{"d_model": 576, "norm": "layernorm", "tie_embeddings": false, "optimizer": "adam_variant", "lr_mult_qkv": 0.5, "lr_head": 0.00814, "seq_len": 1024, "dataset": "wikipedia_en"}
MLP neurons of a small language model. Each row is named by its layer, matrix (up: input weights) and neuron, and shows model dimensions 128-319. Each number is 128 + 32 x the weight over its row's rms, rounded and kept within 0 to 255. Numbers have three digits each.
After each neuron's rows, "fires on" lists the tokens most often at its 100 highest values on Wikipedia text that the model never trained on.

L7.up665:065069166167203093137118101153085124142109163143158169133152077060138101126109093156161123177168081095091169202154156135114152132089138178102194110101145134147168127154116199106181095077094129078157152150134134131125125202148164110143099097171189120101161093097101117113144115134125139099143051141093162135146114130154166147104098141161145141110158087116167134198125114172118105080116110136090117124145107161140128094089141129087081120137121080119098179127114169103168085199133167146127128104126108096110079144137107096140128123151132115102137173141142177108109126081100097166
fires on: "ed", "0", " level", "ing"

L3.up762:092114128156088140159100147062109171110095129113124147172138047115157137151105128122119099118167143112126159176109079087116138165083118101062149103127126172100061135131146113105161108182142109147139165155171105137127187151145184145094147127168138186154148071143116135120132170129099114174126119101114090140120184208088151105113100188099124101088067052175131146181154148179136087141093129080175110131096124080120144140108087062108065178103117131151147125171153185117122156080137079111103146100090124099158066078137099204117149120141091215141075090152167110131122131173120132152
fires on: "6", "5", "9", "==", " graduated", " career"

L3.up1666:101117156174109193122076142145101122130108155148111094118110082211154139097096091167179123145097094084137132088177137098135116114178113164145106100168135132167168211143207141070114144153176100196089120135184114105130127161174102137163119103207142100109162118178068093106093161140111085120116094115123156095136138139114128164083091120046176189115065142146098128138150179084081063183132119145231130142125161117086102120118137078147121182158124110167053141097116160140106147144088108124149138149127121109161141110116163124108165086159107110144095136108161093148104062152110067161
fires on: "els", "anda", "umber", "án", " .", "s"

L3.up330:108092128168103124166063112105128103100135142133068097142103146120171146134171158126149175141108116127137142121114176133099115100111170067083118107069136098163147128180125133085144094184121172136215076142110092122205130136144159146177083111147123103127144180135109138132166098124133152132129138092089081178125100118099152098118144187168160125151125114146159165134134109139160123136177125099121126158116106101102094076116178141122113098133116133109106134227084141158149105144144166162129123106170110180158089092158127102102120082073099213090045052162100122130104160114138122191
fires on: " of", " the", "=", " a"

L7.up1173:093128111139095113195156107131101129117053118134126168162113134103141122093099144085122046100073160121161097118142144128104071111125120142113087134120135063161084150058098105152165117113128141205177161116142064113151137101144201140137077104222076162161124134156104164152111158138182165135139109112145094118104099140123133067150139129163106102119091165101058155147085090183160133109130156186119177176134142189090120132119136145139051153135136124179163096109123157161123085056145159149149141110153054117129139098123147178126214153175178154121156134126073093087160119060088106148
fires on: " (", " to", "'s", " which", " who", "2"

L3.up212:130134147206081163146148082140175191097138143133117086180116138132093098091115099117091104109140065088146184129101159119165130163158154144102153145113133154162092133165158130171216119113140098087155145150097151113137085157108109119096154126142140148155127112105095099160135103159081159076084080127162174124111160075169140152112125131157110137179184162186094153081147125124139152122062116123142080176126154170149131176129166137147085173192153085075112076099172097100084144156184152140112091119135119142134168089121133151170151113104141088156130149140136173140130173114129139116
fires on: "0", "1", ".\n\n", "History", " and", "2"

L7.up1174:059097121122146096156121101090164158136150138111129103185154148139091130097076139115138087117086148107095088120086132128107132110147154064075108113089161122141167164157156147154125213113140105180114145108146193144161155081128068115161088114195081166084065081129136132068199203129194196127111086064094174147066113117144149089185167140098111162103131108163117111133160134110185090094166065079099112116119158108140159159084074119090143142136090184130129107141104109119121087175171114120087130131110132171163097131163097142173092072112139166156129068123107157060168156110132138116
fires on: ".", " used", " most", " ("

L3.up672:082051160095145139155173180155132115188109145138141150129142113101099120114149060156091055085104213131147131159141125140154136141173134145146162090119100073105125113079116159113092177137154120178139154162124140138097155123163199126125085100092145094138138138112197150128186103128130097148057143124153083083131138156138141157128092139091154128144124119138133093144098132147140145175101103086063111152066163132195130155180127152111128146085169131102111097188110097134098165117179175133087154177093081105102105092131124150083136086116154134083124043148112104108165138150100074127
fires on: "0", "6", "5", "7", " bi"

L3.up185:115173096140061112130107057095116152122094151128134124091143092151112144089118089101093126116113124090110148096090115130154126153138102111078152170135136109118162107095148150140106195173111115067166129112109119132190133126097153136155185190111166152151190124137124121058207163084129098130115158103135094158105135094094113133119080148168145140140099117160153039146099149129169170160060141102073101148172153106088089150080153137124079156088118091081151096169106116132167134135198187148108130094083141134080108123147165135187157126141079091115111099121086183152112107149109094147
fires on: "1", "3", "s", "d"

L7.up683:108055142122112118152127116098156154146139100087152118157094115153164102119085147134087120142124128130128160157167132062135121149162096105074131100091193136171112127120105124123103158118157108074105160183120097136131119144110141079132123087179137109127083067110138130116132166103103151108108080145094108076086136133209162140091127201128131141135139099131063111137146139174120129157099146108127147114148120137069161167094150135063103104111102128176107093093152151101113150116093181125110170158137106225149086122141135171160129102174127213212117080173090065148034055063107177142
fires on: " ", " |", "c"

L3.up27:083114106145162145134100110088123113122098172092219130175153110129106120167157104115131107131121126089174212129100141136116133167186150080126104084122095092154134157120161195155197159083072099180213082091123075166116164036102158090100095113144088165133110191208157163076134137099118145135135157160132113127157141123105175123159155145099131141145144117158110064136114145134139129166128056084128115130077145190106068139116117097089159166127145135081177120121149155139162134101178160157129101111096140061122157096143086175132114150126107119087105092106124140129139107141021152123
fires on: ";", "9", ").", "6", "2", "5"

L7.up846:162124163118108147142095139166194124114103151137177126150089117130170098134114117074103113177075128120150123107142143125128141104136190090164148120130117170151117142137138123164100181113168092127166156164154122126134116134149135136141122148110188098129094134154059168090137127121148101143099150153146183115166151163153166103083128156176163130156116130174124137134128144159122178106135157082041138080109127112124195074153142101138110156137077162152106113125131109144115129100141117158138139085165038123111120118123144156104130107113144137156165070116145163058142130072120150161
fires on: " in", "5", " United", "0"

L7.up1236:052170100177090136185112091134126121114141105089108175125137143148164148104097138101161117107064143147110190154141163161115133132126149125095143104114202160199122090145105157080145155099113214121142081103124103157199149088165137100058099146201064095153134101115135112127098121153103173143127116154108097195073071151099141142145117144139086155140184172138121100150086121116129184146145134147190101106065167111126155076073140173129133140139099137165162106095145084135145052082099128095161088087122180213139101132160071128155147131135170181143085133116120162104065154121131107172
fires on: " as", " was", " is", " were"

L7.up1627:108093093143153126134157122117127068141169112127110140134100152118153101096102137152177107122167111068093156127177140204118140102137179096131087081113090126094160124153110167132166125097120157156159077079181060121117147087135122080166155126123103119086081157149139186111111093104174191128124062141104109094108109119086107140145186136122134079099071139158177149154135090084153158155165135126071136142145108129129143137111177161141131120021142109174169128112148108136180092109089170125120150151147115164128135143241164120110134163118117164150125067124124135090104177084109134083
fires on: " and", " of", ",", " ", "an", "–"

L3.up863:107127118157132111142099049145126132132092142102151122149112135123146130130168138136117105149119142095125159160050108129089155161152121049082069185125129090183106119167146118172141113124112123154173089104172097127180189124149185116173136112125091184082076118147139184131096178075115139126139144146163143146074186130116156169129086141112183161134116057125122141126081131110170093200145087114080080144108186130133143112119141116113134131110093180154167111123135125152101175094119113139121096145160110159163083152159118154087101140090210166157118067162098129139129130121130172157
fires on: " ", " District", " a"

L3.up1991:107139138120115134140099119074115219119114165122169094143169178093123160113125121077129124123148128159124196185106161089111109165122118128126113105143113115159133160058126098108160119099131144137145128140177068102128132120148138130159062089171122182132073168152134162095097108170110154143104062102102118171124114178110174119121084159071130104142102077133150145079085109111126112126097099076149121131070139196136140163104171157126093203129167163065093122144145097165134115199131139127121108146087088152149121070125136164139077105119140131109099133129136110144139175155067173125
fires on: ";", ")."

L3.up865:111108133173126120143147126100206111118156115125126120119106137109067120135148139168105073140139068188181189086177108155130118107170168153135161115095122099106088108159152151140211135163118170169143146168117156083159089143143134155173134090122139096149087125123135251133127139128130097092100108174142107196101110110070138150120123144123108161172140077161184145089127084141166196188175098121141112122144065099119116128132158122173124167174138192111091138180171117125154074147100147179132090165171040208120159125185155143132187105096150208107102136141098163136081090105190187133
fires on: " with", ":", " of", " |", " faced"

L7.up908:044102130171145136154128121126175140154125163141118160165082075097116116156166139090131100140121091152091134158156138160115091167059124157071160093075077132121078134154097116119170165092114132133148149172132149131154109110126127107130192124150135131131092129119125140075146130149117107141134139139137134129127104152145142146150107157195140088138095124167183142169128121108110174111111104119162078145149144180100088064088135179056141134134127130118100115084118109118116086093099160137122131104182159165061118056106131177077107083227119112109065111140160091107129149147105108167
fires on: ".", ".\n\n"

L7.up1306:104111092146091166163109090125113125074206102084116156167067145190112079087116137132079113062121149080160145099134108103156144117128170187109131125121138141138047161169121142162205133155135107111142145112129060101149166096121140156125125106126178091075068124076099161150121126139111118093164117159088104169111138164126089126150130157113096140108087083129118138202152100120134125144129111055127095061128148124118138103182149104155064166141047168127130139170104160159185130186140143139113072101148078145131138134084148157138118134208134122128101093119125124156069113133136112188
fires on: " and", " of", " v", " ins", ":", "ing"

L7.up1900:100068152179137203143073175155122099114151115195217097128102149075139183138118126151191106098091159063120162127115143136145147114156218135150183144083112165119146098130132083124154146115132100090142132164158127098111113134080103089076166134116120123164115157105098130161142048121149121122071108095095130161112140131142115152117116085135126123121089095148157082170126068133154206128180122096143173142095171165167150131118125117135168133129099140139044107149195134148187112122135125125076113132100061144097174110178148118186074177129107161102093131101150169153160136083111116142
fires on: " |\n", " (#", " and", " or", ","

L7.up1848:121151166180141111096143042155111158103129176085158080137135117191110129127056134094099085169076167113009186182165138179111108126118154147141128090123127096125098190092103111138172119076159158140151092185145149120154129126133173072115145110093078185148105154171048156090124121163081129095111071160145146152092154144135166133074082155154142126166079133139109177166077107189140100136173128138108092148145138100195124144144185117091099123093146116119148109164060124155099115103170184119093071087176102134083101089112091219147098130143100128105089074136103109146132136088163127105
fires on: ",", " to", " of", "==\n", " August", " July"

L7.up85:126107151158124066142136085101125154164139163159108122031093051136113125094138147110091132170156163139135185185107164190110142131151133140140108058126111093154121101136067162151147094144171070146125160130122135102166123182063139143116109115146167138114114122110126130146145136110096203123101107094185143132153156154155123113138168228104123136089086040144119121126111102084165141179138155118124119184120124111111166107136138074180137057151164152159127135134167136155143113127126140126139091147109107137106106151147165141128151157130079114150087147160116147107105154095126120158
fires on: ",", ":", "1", " For", " of"

L3.up1752:137136065162103141137087079125184170099104181162157098070163122085080130077143039130098112106123174127066165131146124103109147166136061175076133176097091094218154095119168130104175114132125138075133109158128117122202174160111170146134110179189142150122130119131119113115140113148169108120160106059084099139112069117138114096066115144140153127145109130122133102099053107086095118120136093138119096139133102159135157069092176110135090119156104129118121144146166152146176074135123107111111149088130110171160172085146169127149158102210120142140145142100192056078142108113081125126
fires on: "3", "1", "0", "9", "ational"

L7.up1880:120046117113102193136150135090148107149113171103074071137082114142134180148112109168161093130149135131135177064106104149145154111171140065092086100083132092171124140137119123140118094135135177080134130112087109081134152132125093099182152110091154149150117139069167143102170133156092091125134144148121139127110129064106194193113089115126143131175133124174099085162114074118177170178116156105117104125165143129102137153120170150152133129131063116192153129078067129140104149117129154071130148118142135191129089102153120067105090136081164151123124092144132068170134111151141120192
fires on: ".", "ent", " a"

L3.up1726:095088099181083127150068125159156103166113138154104121190150119163129124132171125108105082124126100145140184122075122144106132181089164124118138163141135124134091120118119165155180147124123116169187101130146114108072118094123145085106121168138075137117157148104055146055175196156142170112123169128166069108100116098100155096094102137133112166136157109145118118159062139143112151164130134143129097144115118176157145154118111147119119164104079174120194045091086188163127075109172131110129079132146147157053075149105159220126173177138131137087109128137149140068162180131144160116
fires on: ".\n\n", " has", " state", " was"

L3.up1672:111149199146110142177177154065115141111116160132092133145137099116102124096153136098142110096077115094139156090132107147075128114126102159055097133169176100197130080125185138124136132194176172111140127117162099111213171177138127148170074137156075132068090147098133167101152159101150152080131126123100080158109067121128146130130112132095105185111098175143153050162098103143165140139149117126131125141132186137141159064114173097138085108073095158116177105125131131152140141151136119113140061121140132158136114063166101141111148114117103191096115142148070104148128171125148153178
fires on: " of", ":", " from", " all"

L3.up885:191147115089126154163137087151072137119105130136122072117098128121102134086135098104134109123116127140117090072136097082167094082099080200133140155171183165093147193091141107104109095150150118110178071131170125137105166106104133124168141133117113161148161169150143188161175109196090072148142112128131086151167129148103132098172108135130139107149152097186165124197154114112094059129143109157103134222137050219031137123142146169088112146129111137195189140191100146093142078107155100129165103118127151186155159106181143108147170150117136144144084131130077083055097103092128161102
fires on: "9", "7", "8", "6", " broadcast", "2"

L3.up1283:076103115112108160164127110123076141118159147140106119127117088137097144110052120162117154142104167149138111135157090117171088132128089220106106137122107120123123122097103100103175070106151107133157140122176108114147194131125180120137145134134113111118152082200195133134100084114128155111117110158141172092163115178161124138130135178182132127136097053150139070150118110105135149163122166080096123166173153170117131110184114124161123155122084126133094103138089126165110101096112134074078148109126084162094167103157131154163141121196099114080140149116079150078125153104133098163
fires on: ":", " Best", " of", " –", " on"

L7.up1746:119136111087093146195109150119157171125148116149113147106112084130084172117135127144139132095132147121150116160120108137091158143102188108065080157124175075135175091159127165159125169071121100104125069140129104142188123181123089120133112090122101128097110095105093123098192134109152106083108115140162077114108060120128168104088117172081117136162141131146169072132128123142169115181137133111143123104115129126116169137153147130108083169114083172171146162153128152124105117137138181205151101133116124245199148134173170164183135108187105159173084110193123102184153153123105170194
fires on: " the", "5", "4", "6", "ol", "2"

L3.up548:133149132142133134118121108124143171139152105068135152144127127192131130151056120116098103084166145150103154136072133132141129199084161126078121158123171102086152166130088101104107135152097059115116048131137176091126158146058168108118095069065102223150131178143117120103152131077175134118124110131086127129151152104143159138155136140158107102091154130163089105106079099068140107104178134101031101133091135078089169095150103134075123126086121155169169136128129127126151119075167171075170142203160135149082130145072119124148127156107137123136143044107110187121070183054135136153
fires on: "0", ".", " to", " of", " South"

L3.up1099:068072091120124101139063145138159169117099105140124090128141070145158117168155101193124116147142090108154121140090083107133165107146165077106112160149129109136158108111100104177184098110150070179132149093131066089114102108132111135100086145106119228132124119176167102087135181097132133140157166120135158094124184117097130121148153174107116126095117085105104051143150108131127136111071078064114156182087134095055114145135162048138091149133102143107146154103156094141127144109197163130098135180132196170147085137120124158111182127161171145083139146150143102150170203158122127120
fires on: "5", " to", " of", "4", " earth", "acht"

L7.up1962:122100113133108092195138120129171121120150119139104131155126170083140151154093151101048084153130168203113254063118152117086132142156161106091111123148178136137137147059173161113166145106130141170146109160150077090147098122132096133175099126148139105100130143131142163082098130092119129121145081165178092132132097116124145124111134103149190198100116132139114136178129119168164117055140156132113111087134160133064143120126117122176104180116129121172116126158164095092098118107131178125129149123184068158165133080117109133160147176152137201147088105136128103127118085075103153148
fires on: " an", " ", "et", "-"

L3.up1922:161115090132101163172131098119157147128141101157154128152161118144092151127153139142171188131086166152133107131148086081097074133069161182130108107064134096146111065154140154086159140198085159119131170181101121063203191100152148113089074100194071114098135150069121124184085092133122112126109104123079109182106138133130133114175138168121118106099098126144164067127126170158125139098130144150154098143150145065108144123122164146199118120172157178050115112122093122171172099164098126106096131176172106124159117077173153129114179058106093151127061111173134076082104123152114087158
fires on: " of", ":", " to", " Authority", " Candidate"

L7.up1942:116100155199145143132163171117132100111178119180132085101185121185150100145144148116107071147137165135064150133120136106095081096133124142093130175112154148141039140137187152119122157096099180161157110094118095130129151178109118152113137093168130104098126163211079131155058130134082096098104148150114166112095143186112099127100152170147145155116117098116109167116059099130166185124132150164071089136089064194120154132165124151175128136102092112096109112150130176141147115109132089184167157127142121139116066160104132180148122133135128154133092171184121158148111065121136184198
fires on: "ing", "es", "g", "s"

L7.up379:088180194157152167144106103127113079161142122163135121131124067142179123135116086110164120134104144180121125166156142102116174160108139125141110135105127146153138126112137185099196165204131167135120126149144158095145102158126139113129158103195158102086144098145107164071165148104151137148077046117072115166110132086139101077096126121163133112123095152132125144142097121166160063142131102097097141060110130107120084147123157180126077130066132145180117144135082205129115084180123147123172108173124145096145104113137155148082152096141091120150130088153127193058159137148061085155
fires on: "7", "8", "2", "6", "ens", "s"

L7.up1303:120130137145139070123116115084146198135176100086106159149124136090102128143131075100086115153096167152080112100088159172095124122061104166126100108167086165168110126088128121116103096098133146181147153117126178114141154202117076134064098125128173186126116077109144121079118094191148150081088082150149126150140091112179170139149137151179177149111102118154123119068182172088192066065130116101105133140130139114175131119075160137116126135165111160167080140196113142117148109089112143101097078080178178107118100127101109167157141135166168118199157125143133082139123179146111164102
fires on: "2", " to", " have", " into", " take"

L3.up217:075136147158085117155151088146135099125145168123146117124123125127124108115151083084114046145129111084068170079124100149126129107060096135098178102083158132119130186132146125124117195175103097133153092208107144131093173102102119136174068091117133137122147163188152160106113150072094131109124098163139088140092089160171140194197151135190116150132083116167163135128091081102104092129156122141153099166097119083137177045138193078153077186134087150127112113103116126129101101134145135139125159169136147127128127086158104156121171125083123194131097131158151142089174042027062134170
fires on: " to", ",", " had", " has", " ", " of"

L7.up1388:106176131122105187125140128101175129090175130146147119054082089091095123177121119113094178173139123136139229133127075083111106096052139138131158157139105111099170074102118178111122171158156141082105105214155182112129128142083113111125137156107108119214156139102086146077117104080142116090069085134099117139175094159145155110116177124193160095163099131180090093077111121079172054125126204165150118092116080079122081091135153174183110086114159104098105096183108154139166066129110093095109145130141173084113141111113173086150127081110067131135126143139184104103112151095144074146
fires on: ")", "6", "4", ".", "1", "3"

L3.up1086:122146187160143139174126097108155108104063153174126153118107122150146124087145124156136096126087058123144189136107106130066113092092145186124160062096185148136116090120096152062095097123150131126185137133159039111134105083193131110124072083150063092132092109123121161133150143086162174078129173153073128059122180130142176136092065126123218161124099158108103142105135207164154111163128138119100058144145167096160206094162158116096075136116051107175120124075114110123133119169135091149097168166175120217098088126112092160152131096132198209122126112176164093083130113149170157106
fires on: " |", "er", "a"

L3.up1187:090141142122084090154145105163135117126170116131121172108137109133120086113107099091124144129116098119119061130158095144106155109154177144178142123118155106126134133161071080106102067198108136180122138124159098124152091159172157139180128183107156176065114121081119153121166104142115149143084112150061104109069145104109174140156127165174146108111097137140138162139145123094188111139151160144150126124087107118079153121184186142112081125090132163111205101113139109173135088124162147178095169147078162177081169167134116142092120104145142160072154134177092109165157148118132086166
fires on: " to", "x", "kg", "ing", " of"

L3.up246:088087146169111101149089072155138147159104117139155163162153100078176128088091102162146085104107122122108172128140171147115128125142178160131143157053158108121110126122133079132141142109136181132103185126162092122179118034098091121115132130118101112087092092082127175098070138090123116098143119061087192145090115071128100142102074158095175231093114120153127163110063100141211151118112095134108121100087204155116132123137168153119071113123110109166142115171082077139158146120139111143104081066139152107074086133123099102124142148147128214159127118174134169099126094111137090128
fires on: " g", "s", " bank", " ship", " it"

L3.up60:122118138174102092157086204097148134086090137134133080146125130133119117108118110070127125118125157171126103126105151118078119127100133153105191112080104116115142100135172109080127084100128083133188120123087107093125192146174097079184105130143084161136156163083151086129112118143117154116141117139109071142135094153132160166127123129155112120078107124112177099123158195161090093172125162082135111189103105155169132087178102095123109169111084119161106136130074140168181126131144083110127102150130136102152106133177146151088119150130160096089124147144121137064123126156128099174
fires on: " of", " Press", ":", " Center", "haus"

L7.up1887:140105133118106202106136108140167119109128134101182148123099065146171119122073120161127096174105171128120103096088126124140111098159140090135201114142146135069107117127120139115098101189150119084119140151162090107101149128088133088149074086204118185150130091120079084119135078105122102129091083110100132141185094159199106170118111128082138145180072147168118152145095144084138091107135117119117133119150168121166108124146138104136110100075138101157106121150105136119141103098114128104115165115155129142104130051124127082116099138151197095134090073089110161148068153150070114183
fires on: " |\n", " of", " to", " from", " in"

L3.up782:120116131183125178189149104086112129124139165147112079187121050103126153085133147156167148090154086165134136102129139102119103085147142147101162111158135188114120127105138101149179145115064117125109116162174120131154106144117140112121093122149113113065106153146144169091168106165128079099114145075128127152072104093094167132120100135121158164150096103180137105183159109132089145088139121131088111162120182175135068096182143184119102123083091056110154124099196161114176101148120156118128097108103173090139111153084143130149172126120104116054099100125139188104054097191112098184
fires on: "0", "ption", " Manchester", "akers", "al", "rin"

L7.up1145:135072139113076074178093150089151109159123175144091104161123083091113115161100125153126135133141089150095097164132128139168105141120126161077134095111083127103108128125179113138175173190119169123111151164127128150105088096181104085101101141104112133085154111124094153141145188110140125090071127135073134129077121106109114214114068154124186146137076096121082090072184109161136125154131154137162103147154114185147115098125168102115070109094103133187189101126095141120114097130094166118150151081179065151125123030113175147120113092126144144180131115178116095162056134103118109157
fires on: " ", " P", "ap", "k"

L7.up1446:138101067133125106149117062124122134062072179132063107102138087107105131089130112152108104152130121123077229136137150131134196067097132101096123140135139155099081122153136143098170147176112138093164134154123118125142124141177146177165111133142137113106113128143084142021139127082106185158148148115079089143150141108148071157101204132128127145110102083196116130142130075135118127095095076088115159163144099140070157112171121140115116149103169133089157166175155200115166080112095195125105177182144086164160065149104134097137135118134136085170109088121134118101146125091127092138
fires on: "ing", "ed", " him", " them"

L3.up1474:085057118161032123167134129090124060153144180096131081193117142129159152132174112151145155077096126091084091155068128152090151114111152188115172084149134119154155131177116116136086163086129156089109117080174128131111146147119118104117190123105188133157098116155130159099105144165082094129094147136114123143089080097165179133137106116142096094090157121080111153133168176066152133087153197164132128095135084146089144095189106122163126137151116146170123094148076115186151066083149132115117120111192139128073168167098109140131110128081193096159063168166065173092081177107065170105
fires on: " Th", " West", "W", "6", "K"

L3.up1277:127087115214126144133132135125124064128132105158095071162077122207119163116027094105056102145139147135102103094082165143169141181106166142116151132140128173152142133146127080134196144063136126097138101069086139095117126158101125094128116125141167139093125147109099125138090093098178129091132145169169155117123173135183121120132125163175148155185065110144104099124123075115123177140152123126057072139127135122140134112134145169134048132124132130137122126143040138133111070109187129089100116124115174132082106127067103177104189107149128152082091192138153118137080170122084137151
fires on: " to", " of", "."

L7.up602:124131157157108101154121117160136154145091166133132090179176160179095064111125104058103108125117145155138108097075155147087143139152107126093130123093094138120094186178127153110132201113124093130129119093129146134188095097096104146127191147143199166089136087100082159072183160148141109116081124069173138174161128156142177096129115191153176158121181142122103153060112117120180123086084066067106169121096153179117123130098124184101132145096125148118108128125143143165124142121216125157150150147180081120140060082103130164117139151146135119131079065149122133151139113108089141128
fires on: "9", "1", "8", "0", "re", " \""

L3.up1454:139076182148154135167080114184163107119078158133107146099161124146132108110076129177126090198122080129142169124118135147098159139081150059141117152132130113107151093199104150138142102094134128129152181138219098124130148109174145115141113159159110156113113094186135099092225130119108098183153125115126138077174099162143185110136134124156116116133103088177090203174142142101144073115158107141156119127080117109108147104157087072134078139141070129134129141150049168129133082187086175131121179147123140105119138179187100091149136051118095116185118068132104133097124079159073124162
fires on: "5", "wood", " credit"

L7.up979:189154201182119078147110111137179106111142114155167124103177150153118097111122067118132137077114082130153190125152179161090136116153098142197148165133111091125108106110125202137145180115192109141119121169117120153108108146115081152126115111146132157046128129128038185031076135173163129156125090128111146065180170131136130145105164140122148203169070162147204125133055134150151165175126147133131086099131135159146118112152158100219100161128107147156105171136079151163138207154094146131154087124128097108136120097105168179137192190149158122107128135185162101149123103165118184069
fires on: "S", "s", " it"

L7.up978:080094131171168147173112110141136135151182176150102094184113125102142104090167138123122132125142053166035173130133160201125098114083183135089141146142076124106088137151102132149185122128112133098177129137112120132195115107130149098112183130205122118134124175103102143105196144112109121130111151130160122147134071145126119148145077156169129111129104137123192094161086123117127153135161097167167103119140187175140080021107122153101172143135108135130163102138082141148124076132149152142121117047137146154089045055127156163131157128152117092111079100136151140112120134117113094111
fires on: ".", ".\n\n"

L3.up341:101121161230151118157145101132081181176157187105136094147108179061116142133083122120117099123103156161127169115134096091164122096093131077108135137161118119180079198086194147108158190136144157146162072119132125147153123151128138139152162128115153051102122169153136112134088110129108124143091107101125104138144109139131141086148080116103176091128098108131106104142095091090106120160117063117058103200151104178053074089157141200171186110117138150204089089136152118173146095086124105072100152108098162140150103124118137138113097136144136116175101094128119080118137118146086121142
fires on: "7", "8", " inc", " v", "ted"

L7.up64:076167139127088176105117078103056155184172090149153184162151041135088075112155075100155107129197115167156149151143167099141171155202198115134109148115078111102183199127080114189133193086118106069189083072162113126127093110138153128128149104086140138096143168157106128115168111154061077139097170101105154154132141168160115101105093153077125099165163176178042110105124082135159134136089132142113046139112188133093111172099187144078078152092135166097134115104101128154119130125155201128089093156192110142105078147157116157153054136121160096116056148116107145118112062119152117130
fires on: "2", "1", "3", "'s", " August"

L7.up293:119124170133091118126146124184153163097157179133120056154140150144113129161060131081058073132116186190137131106122145098094097069146115151131169147133114137140104092085157122115140160112162155184159121116129109061166092157160103106145137132196119137100137090200138126130116141113134169090089052150189088131106082168165169138106171129116134145139190157108144124096032091144117191127141107088064096094088132153137156120093145181106135121085127171150142090091162119172175040140116142170187065095102150156062129087135168130139135169087141130067087113124110124082122139147078110107
fires on: " is", " was", " to", " "

L7.up128:051080147156086117198192135082153066126158209157127142105155093148107115139123128066135106128102098111130073146087123165084133113111175122131090173094085115119106154121147154142131074159092133106101094104125160153151162122144147073147072113174097109112112132150113213075118145109151121118079075153127120064120093106186133128141112132092109114087127188144143118105110174117164105087086185139105108155095092173160130149147097153080105147104122107162201096116174174129111157083165149177151117142093164174135133120163126175167208117145119114161125140118113140117100147099116119180
fires on: "2", " |\n", " which", " Similar", "0"

L3.up1206:168145100153157088107095110115125117172057175113165156132051107116130168123187105141166109135135058132164107095122095115175154155097085093112114092119152103176127178145175137125167116165125180125218095178155172145142130085093182111108084091152112164150155174137102178127147142108164065189089119079135147115161121055142125108141083120174123161124084109123124156135123106157149117126131097096137157090044114107153094144137188127139156174116169163114131080125125173135130114102103152098171080150142067101165097126120110189116183113150128146170069137187102131096105103112115106132
fires on: "1", "6", "9", "2", " that", " "

L7.up127:074099097147100172202132130147127114147100132068176131116126086112125100107108156125173084094101113152103145131095132137138119102072182098142118189118134118145099144135131114153126131140146147119126064124163069084149126197165123108180163144149119146104101138080121188123176155106155163123117096147121069132122118106152146128123133163131135069116126131145151112147102084164121179186128180114136103160152203145070077087126126107117163056123111140136195099213115173124142128119138151126120101091113136160143096079140174126148111157126148117098139086118146147147136189112083107151
fires on: " A", " a", " of", " one", " per"

L3.up117:080091110174070149135153084132171126114124169134120123152101147104101146144108098144117159106095110103105148139111130129136136180123142191118164159041101156150158115141066115129138099168142141121098098086118135096125163076206218147097120127112043108090149124182053115122191129118091160108127114120137139059123074109136155147072070144154156148145113116121186063133124137095157159170181130179102091110159137110123120100110138109098129130149157150122114128141042134187140067129136108126100158161154091132079134051122145146156120152195169133108125117151131167174105115142098165151
fires on: "E", " of", "H", " for", " Website", "2"